MLP neurons of a small language model. Each row is named by its layer, matrix (up: input weights) and neuron, and shows model dimensions 48-175. Each number is 128 + 32 x the weight over its row's rms, rounded and kept within 0 to 255.
After each neuron's rows, "fires after" lists the tokens most often just before its 100 highest values on Wikipedia text that the model never trained on. A number after a token or word is its count.

L8.up161 [150 171 164 160 132 178 118 115 148  95 126 133 130 141 131 191  90 176 114 152 150 166 134 147 141 115 150 136  85 141  26 138 125 146  93 151 129  95 140  99 159 127 113 129 132 108  96 191 133 158 149  84 123 143 147 197 114  92  87 165 132 146  96 177 142 164 189 158  94 147 157 154 147 110 130 181 162  68 128  93 119 160 135 118 138 114 142  59 135 196  85  46 113 132 152 121 137 110 108 135 158 124 116 161 138  92 131 177  85 146  92  85 130 168 107 126 148 134 139 153  85  88 134 159  96 123 152 163]
fires after: "1" 28, "9" 25, "0" 16

L10.up402 [167 104 140 163 142 105 142 117 182 123 112 125  39 106 105 122 117  96 123 101  71 133  99 146  78  63 145 160 153 140 152 134 149  74 164 123 139 153 107 114 125  66 138 116 194 104 155 133  96 173 167 154 197 125 145 120 111 148 115 175 120 107  99 101 153 105 144 123  93 169 157 192 134 120  66 204 130  94 113 156 139 165 153 150 106  91  96 150 157 122 134  95 173 135 108 117  71  54  74  89 131 126 160 167 174 106 101 139 155 101 112 168  80 127 130 117 176 207 120 166 116  94 159 127 147 145 166 153]
fires after: " per" 18, " R" 12, "for" 10, " Br" 8, "9" 8, "r" 6

L4.up87 [105  94 117 176 176 168  79 129 161 133 157 102 142 191 154 141 103 159  69  83 132 119 125 100  64 140 125 162 139 135 131 196 109 117 176 125 122 166 145 124  92  96 122 122 104  81 127  87 109  91 118 151 164 125 191 123 171 108 125 145 157 171 185 125 101 158 111 120 190 149 105 186 130  80 102 103 150 130 114 158 164 105 110 102 153 106  62 126 134 138  62 115 110 159 134 149 156  38 136  58 190  98 112 110 152 121  65 113 125 145 146 138 126 169 123 151 129 129  99 105 165 158 158 135 153  99 157 134]
fires after: "-" 19, "s" 10, ":" 10, " the" 8, " •" 6, " th" 6

L7.up343 [135  90  91 150 148  79 159 108 114 138 115  87 105 121 132 148 182 134  93 163 161  80 127 117  78 120 135 113 100 148 123 122  92 149 114 176 143  82  75 147  91 168 102 134 137  98 147 124 128 133 104 145 126 117  90 151 127 145 143 116 123 108 169 119 117 109 129 177 144 125 187 134 135 149 113  91  94 166 170  31 136 206  72 139 111 159  95 200 129 119 108 118 132  86 183 117 130 151  49 150 126  97 111 187 152 155 137 155 122 123 117 161 108 122  94  93 141 188 106 154 158 106 138 183 125 119 104 109]
fires after: "e" 17, "i" 11, "ie" 10, "ord" 8, " D" 7, "j" 5

L5.up335 [165 139 105 133 130 146 164 140 139 100  68 176  65 159 155 129 158 107 144  86 140 182 107 114 148 125 140 148 136 101 114 156 159  98 139 175 104 137  72 155  94 116 141 134 110 126 119 196 145 162 134  97 113 158 142 124 155 178 163  88 138 125 137 177 155 142 151 118 124 185 144 200 120 120  93 191 118 118  70  95 127 172 115  96 168 108 109 147 182 141 130 155 138 126 175 117 133 109 163 159 123 124  68  78 192 125  98  99  60 145 148 149 126  89 164 175 144 188  81 120  99 113 149 169 160  89  64  79]
fires after: "0" 25, "," 13, "9" 11, "7" 8, "6" 6

L4.up389 [ 84 108  59 161 144 146 155 201  92 163 190  82  92 119 165 116 166 141 146 135 196 186 164 140 117 119 116 141 167 110 111 109  97 135 144 147 164 103 174  99  53 115 147 148  98 104  57 138 142 150 121 118 203  68 110 169 137  85 121 127  86 172  92 151 119 134 158 102 111 123 147 120 189 116 148 150 133 163  73 159 106  90 158 142 134 109  99  93 149 127 140  97 115 123 154 116  90  75 149 144 126 164 103  71 101  74 107 105 126 128 148 119  94 173 116 169 142  70 166 167 112 101 126 195 140 145  76 165]
fires after: " t" 28, " ch" 13, " f" 10, " p" 8, " c" 6

L8.up175 [124  73 116 105 121 153 159 121 154 125 129 162 175 106  67 126  93 167 126 150 116 135 125 108  94 150 118 116 115 142  89 144 117 144  66 144  86 120 144  85  96 118 133 104 136 165 111  89 127 180 133 150 116  95 156 164 190 148  66 162  62 148 114  91 137 129 124 103 156 193  88 160 114 125  93 126 157  81 150 124  90 130 113  55 153  76 123 146 126 145  80 162 115  84 137 179 113 162 127 193 183 190 146 124 145 171 148  93 134 107 124 160 107 153 160 142 148 149 151  94 139 117 154 139 103 104 181 175]
fires after: " w" 14, "w" 11, " W" 10, " st" 7, "re" 7, "b" 7

L7.up145 [ 61 133 131  87 140 149 118  87 133 113 124 179 110 139 174 131 153 111 142 161 120 152 165 156 102  78 165 187 110 101  87 116 159 121 116 100 161 147 160  99 156 135  78  74 154 189 114 152 117 109  98 128 180 137 138 176  97 111 170 139 144 105  77  77  41 138 137 110 145 101 146 154 166 147 117 139 151 147 154 152  85  75  93 132 125 148 147 151  35 103 145 169 122  85 141 128  89 141  99  82 173 132 147 143 132 113 124 153 124 134 144 119 111 198 113 103 102 101 161  79 144 181 109 125  55 137 120 145]
fires after: " app" 16, "v" 16, "p" 12, " re" 7

L2.up231 [179  86 173 127 198 146 151 137  76 224 115 150  74 146 133 115 104 124 114 123  77  96 155 173 122  96 132 145  93 172  85 120 154 133 151 151  58 141 145 175 166 106 150  98 118 144 145 147 134 113 139 108 131 120 150 150  53  86 147 160  75  92 135 164 124 153 116 118 190 136 174 109 147 143 119 185 105 152 114  85 110 226 121 108 150 127 127  76 106 173 120 165  98  85 124 125 126 124 106 168 134 104 106 136 101 115  81 165 100 158 153 161 134 156 152 161 134 113 178 126 160 107  81 137 139 151 145 132]
fires after: "ult" 11, "at" 9, "un" 9, "ru" 9, "ri" 6, " a" 6

L5.up540 [120 192 134 144 120  70 155  93 101 163 168 135 124 169 135 185 157 123 119 175 156 138 168 135  64 171 117 154 101 112 130  93  65 122 114 171 139 103 114 129  88 127  60 104  86 197 108 122 149 159 104  98 137 154 134 127 125 125 255 126 139 122 108 115 132 108 161 122 106 157  67 108 118 114 115 104 114 111  66 137 183 188 154 106 111  99 137 193 167  83 135 136 105 140 176 124 129 111  98 105 116 171  82 179 134 160 167 127  40  86 131 119 183 134 128 164  69  75 123 106 110 131 117 158 115 146 125 135]
fires after: "a" 18, "i" 13, "e" 10, "h" 9, "eth" 4, "y" 4

L8.up137 [142  70 123 111 143 175 118 144 139  61 150 151 114 100 141 161  93 128 150 123 185 179 126 136 146 140 191 110  99 194 106 111 133 188 112 134 102 151 100  95  61 104 110 141 184 158 155 129 149 172 134 101 147 128 149  28 134 148  77 140 191 135 142  89  96 145 128 117 116  60 157 107 100 151 142 160 109 125 187 128 138 173 130 132 128 132 106  92 164 120 110 189 126 114 114 160  81  80 205 155 134 117 130 106 133 131 127 130 162 106 125 155 151 130 113 102 106 101 147 115 118 148 114 135 165 151  46 156]
fires after: "l" 16, "ab" 13, "b" 11, "emb" 8, "if" 7, "el" 6

L7.up177 [120 117  87 182 114 174 116 137  93 121 114 142  45 132 146  92 141 121 184 148 144 109  98 138 148 123 123 121 170  92 117  94 102 123  98 121 142 111 167 156 123 126 146  92  84 151 142 129 137 115 130 114  46  73 129 161 114 142 141 147 120  81 122 109  88 113 200  83 156 110  58 113 100  98  90 124 154  65 175 109 119 130 131 154 146 138 102 150 112 125 112 162 200 172 118 118  94 144 169 143 179  89 157 176 119 171 158 100 153  83  99 120 162 112 133 146 121  64 145  98 129 176 123 149 103 143 158 177]
fires after: " in" 16, "t" 13, " for" 12, " For" 8, "ed" 8, "ort" 5

L12.up121 [147 135  90  91 162 109 131 123 146  44 104 121 117  99 119 152  57 133 164 131  90 109 111 146 131 157 140 129 128 118  97 112  75 120 149 129 161  85  97 173 158 197 149  73 174 107  92 144  53  91 168 136 100  83 161 158 176 131 123 106 114 123 110 212 113 122 192 125 191 112 112 172 133 110  95 170 138 139 137 169 148 135 147 121 147 118  75 141  99 140 144 125  54 140 139 142 200 162 121 166 103 174 153 128 218 160 193 165  55 152  96  71 106  87 108 149 114 120 145  77 126 157  95 121 122 112  72 167]
fires after: "re" 24, "1" 9, "e" 8, " n" 8, "n" 5

L5.up148 [106 151 128 109 123 147 213  94 120 125 113 139 123  64 139  91 126 105 107 152 115 139 130 101 151  87 130 112 120 141 148 150 110 156 138 138 130 155 118 156 103  87 152 150 119 149 148 137 133 115 181 133 112 141 135 160  99 119  82 141 105  79  96 162 109 129  82  76  66 180 146  67 149 147 128  82 143  91 170 111 149 135 179  98 109 166 192 131  54 101  89 129  93 166 176 163  79 139 149 138 117 191 133  88 166 112  68 116 119 145 151 117 165  85 123  82 198  91 181 167 132  67 161 138 123 134 174 156]
fires after: " inc" 22, " t" 13, " sc" 10, "or" 6, " mod" 5, " T" 5

L7.up4 [ 44 107  91 116 165 138 119 101  98 127 146  85 131 105 146 167 179  85  89  82 124 159 151 166 154 114 113 169 119 142 186 204 129 131  65 201 187 106 141  79 144 166  92  98 170 160 122  72 160 125 117  99 127 120 156 131 148 107 126  90 117 137 149 108 133 138 151 127 118 123 117  76  87 133 130 139 106 208 101 145 150 152 116 109 117 159 176 141 152  59 134 111 108 134 109  93 159 129  91  63 105 152 140  95 169 176 145 120 112 124 135  59 131  94  99 113  83 132 160 128 147 160 172 188 136 149 136 140]
fires after: " an" 14, " K" 10, " A" 9, " M" 9, " I" 8

L4.up285 [184 172 108 139 124 151 155 155  93 140  95 117 134 137 177 157 119 127 133 161 110 119 102 190 155 120 100 139 119 133 123 158 105  91 117 136 137 136  98 148 112 139 133 118 118 146 101 158 131  97  96 164 129 177 155 132  89 110 156 158  93 184  26 120  76 122 172 163 129 143 145  53  99  92 149 133  91  98 150 111  42 187 103 162 101 123 107 121 121 127  94 126  72 155  91  53 124 120  96 109 119 125 148  82 157 163 130 159 136 131 126 151 142  93  76 119 151 140 201  74 162  89 116 173 142  81 156 148]
fires after: " K" 36, " M" 21, ")" 5, " O" 5

L4.up316 [152 172 184 151 101 128 129 101 101 137  97  68 157 172 107 117 104 110 104 104 133  98  53 145 137 139  91 169 135 137  71 142 108 108 158 100 166 138 158 101 164 145 143 127 124  75 102 141 123 168 144 106 116 165 181 117 127 100 109  78 168 136 108  94 119 111  76 108 129 141 102  82 121  92  69  90 154 110 106 132 177 139 131 167 144 144  73 105 129 108 128 127 188  85 123  89 100 128  97 115 136 125 193 117 117 109 113  77 100 134 148 110 132 124  82 127 107 145 181 165 123 185 174 120  83 133 130 117]
fires after: " f" 24, " s" 15, " S" 11, " sub" 9

L6.up495 [127 158 119 134 131 159 117 146 110 149 138 114 125 122 151 143 155  94 105  53  78 173 153 106  64 109 122 123  72 117  47 133 173  59 109 152 156  65 124 134 101 120 121 154  94 162 151 159  98 136  88 138 155 102 106 165 122 122 207 137 115  98  40 164 141 175 118 124 124 135  90 104 101 140 185 125 146 165  80 111  91 115 117 192  85 123 147 125  44 166 159  62  61  99 149  69 169 106 148 189 183 125 110 112 158 123 174 116 134 129 170 131 116 177 119 128 129 164 148 117 161 163 160 157 137 166 194 133]
fires after: " a" 29, " the" 9, "ru" 5, "ic" 4, "ational" 4

L10.up196 [121 208 123 117 155 137  50 120 147 150 150 128 102 176 129 142  78 158 117 138 170 182 169 101 146 129 181 185  53 146 105 186 108 107 150 105 113  97 177  70 102 108 176  98 117 134 128  80 131 132  81 180 163 119 138  75 108 169 109 163 172 112 142 144 126 133  95 120 151  95 113 107 157 135  73  85 141 137 150 171 130 128 129  70 162 126  80 103 138 143  70 152 128 115 148 135 128 105 132  90 141 128 160  87 159 142 129 107 135 214 114 166 171 165  99  89 122 114 175 128 111 157 113  93 116  96 132 111]
fires after: " as" 24, " is" 17, " the" 13, " a" 8, " s" 4, " his" 4

L10.up575 [ 87  49 174 142 121  71 144  62 145 110 115 152 240 127 106 118 164 128 171 121  81 168 113 174 129 120 175 137 141 152  96  86 106 103 170 111  81 171 153 153 131 178  68 155 101 130 134  85 114 192 112 193 145 170 164 127 122 137 157 166 129 144 110 107  77 169 105 210 170 145 167 170 156 108 141 101 105 132 152  46  88 106 129 122 132  76 142  93  70 130 136 122 147 144 134 115 118 175 102 162 176 141 121 152 131 116  85  97 132 141 159 193 135 117 168 118 152 161 137 158 121 177 162 136  99 140 117 121]
fires after: " st" 48, "%" 10, "est" 5, " W" 4, " |" 4

L8.up261 [111  68 130 113  79 120 126 125 143 130 109 134 175 128 151 126 186 176  86 172 153 129 149 103  73 145 117 133 147 122 150 105  98 189  94 101 122 115 151 128  84 111 166 152 135 100 112 117 141 177 138 120 129  55  76  87 205 126 109 155 169 128 130 130  49 166 158 146 110 114  83 181  97 158 159 170  72 175 138  62 150 143 137 151 105 128 126 176 159 117  47 160 137 139  87 156 136 125 134 141 152 134 142 135 123 161 104 133 172 115  90  69  90 132 109 171  72 143 149 105 213 110 153 145 138 100 107 183]
fires after: " was" 26, " is" 8, " to" 6, " were" 5, " O" 4, " been" 4

L10.up550 [109 120  99 160 114 192 100 135  86  93 117 148 127 179 133 120 192 179  98 123 154 119 113 121 157 122  92 226 127 120 139 105 118 167 187 149 167 126 125  65 133 139 163 121 102 126 144 162 124 105 145  65  93 164 136 116 158 156 105 115 170 132  82  90  89 126 121 155 142 154  88 157 134 138  66 118 153 134 106 153 182 179 120  50 204 104 115 167 234 148 114 110 125 152 131 105 169 153 109  73 150  90 145 103 132 123 147 170 137 101  75 109  96 147 100 119 110 147  95 118 117 131 102 145 101 142 162 115]
fires after: "al" 21, " Al" 10, "el" 8, "l" 7, "0" 4, " All" 4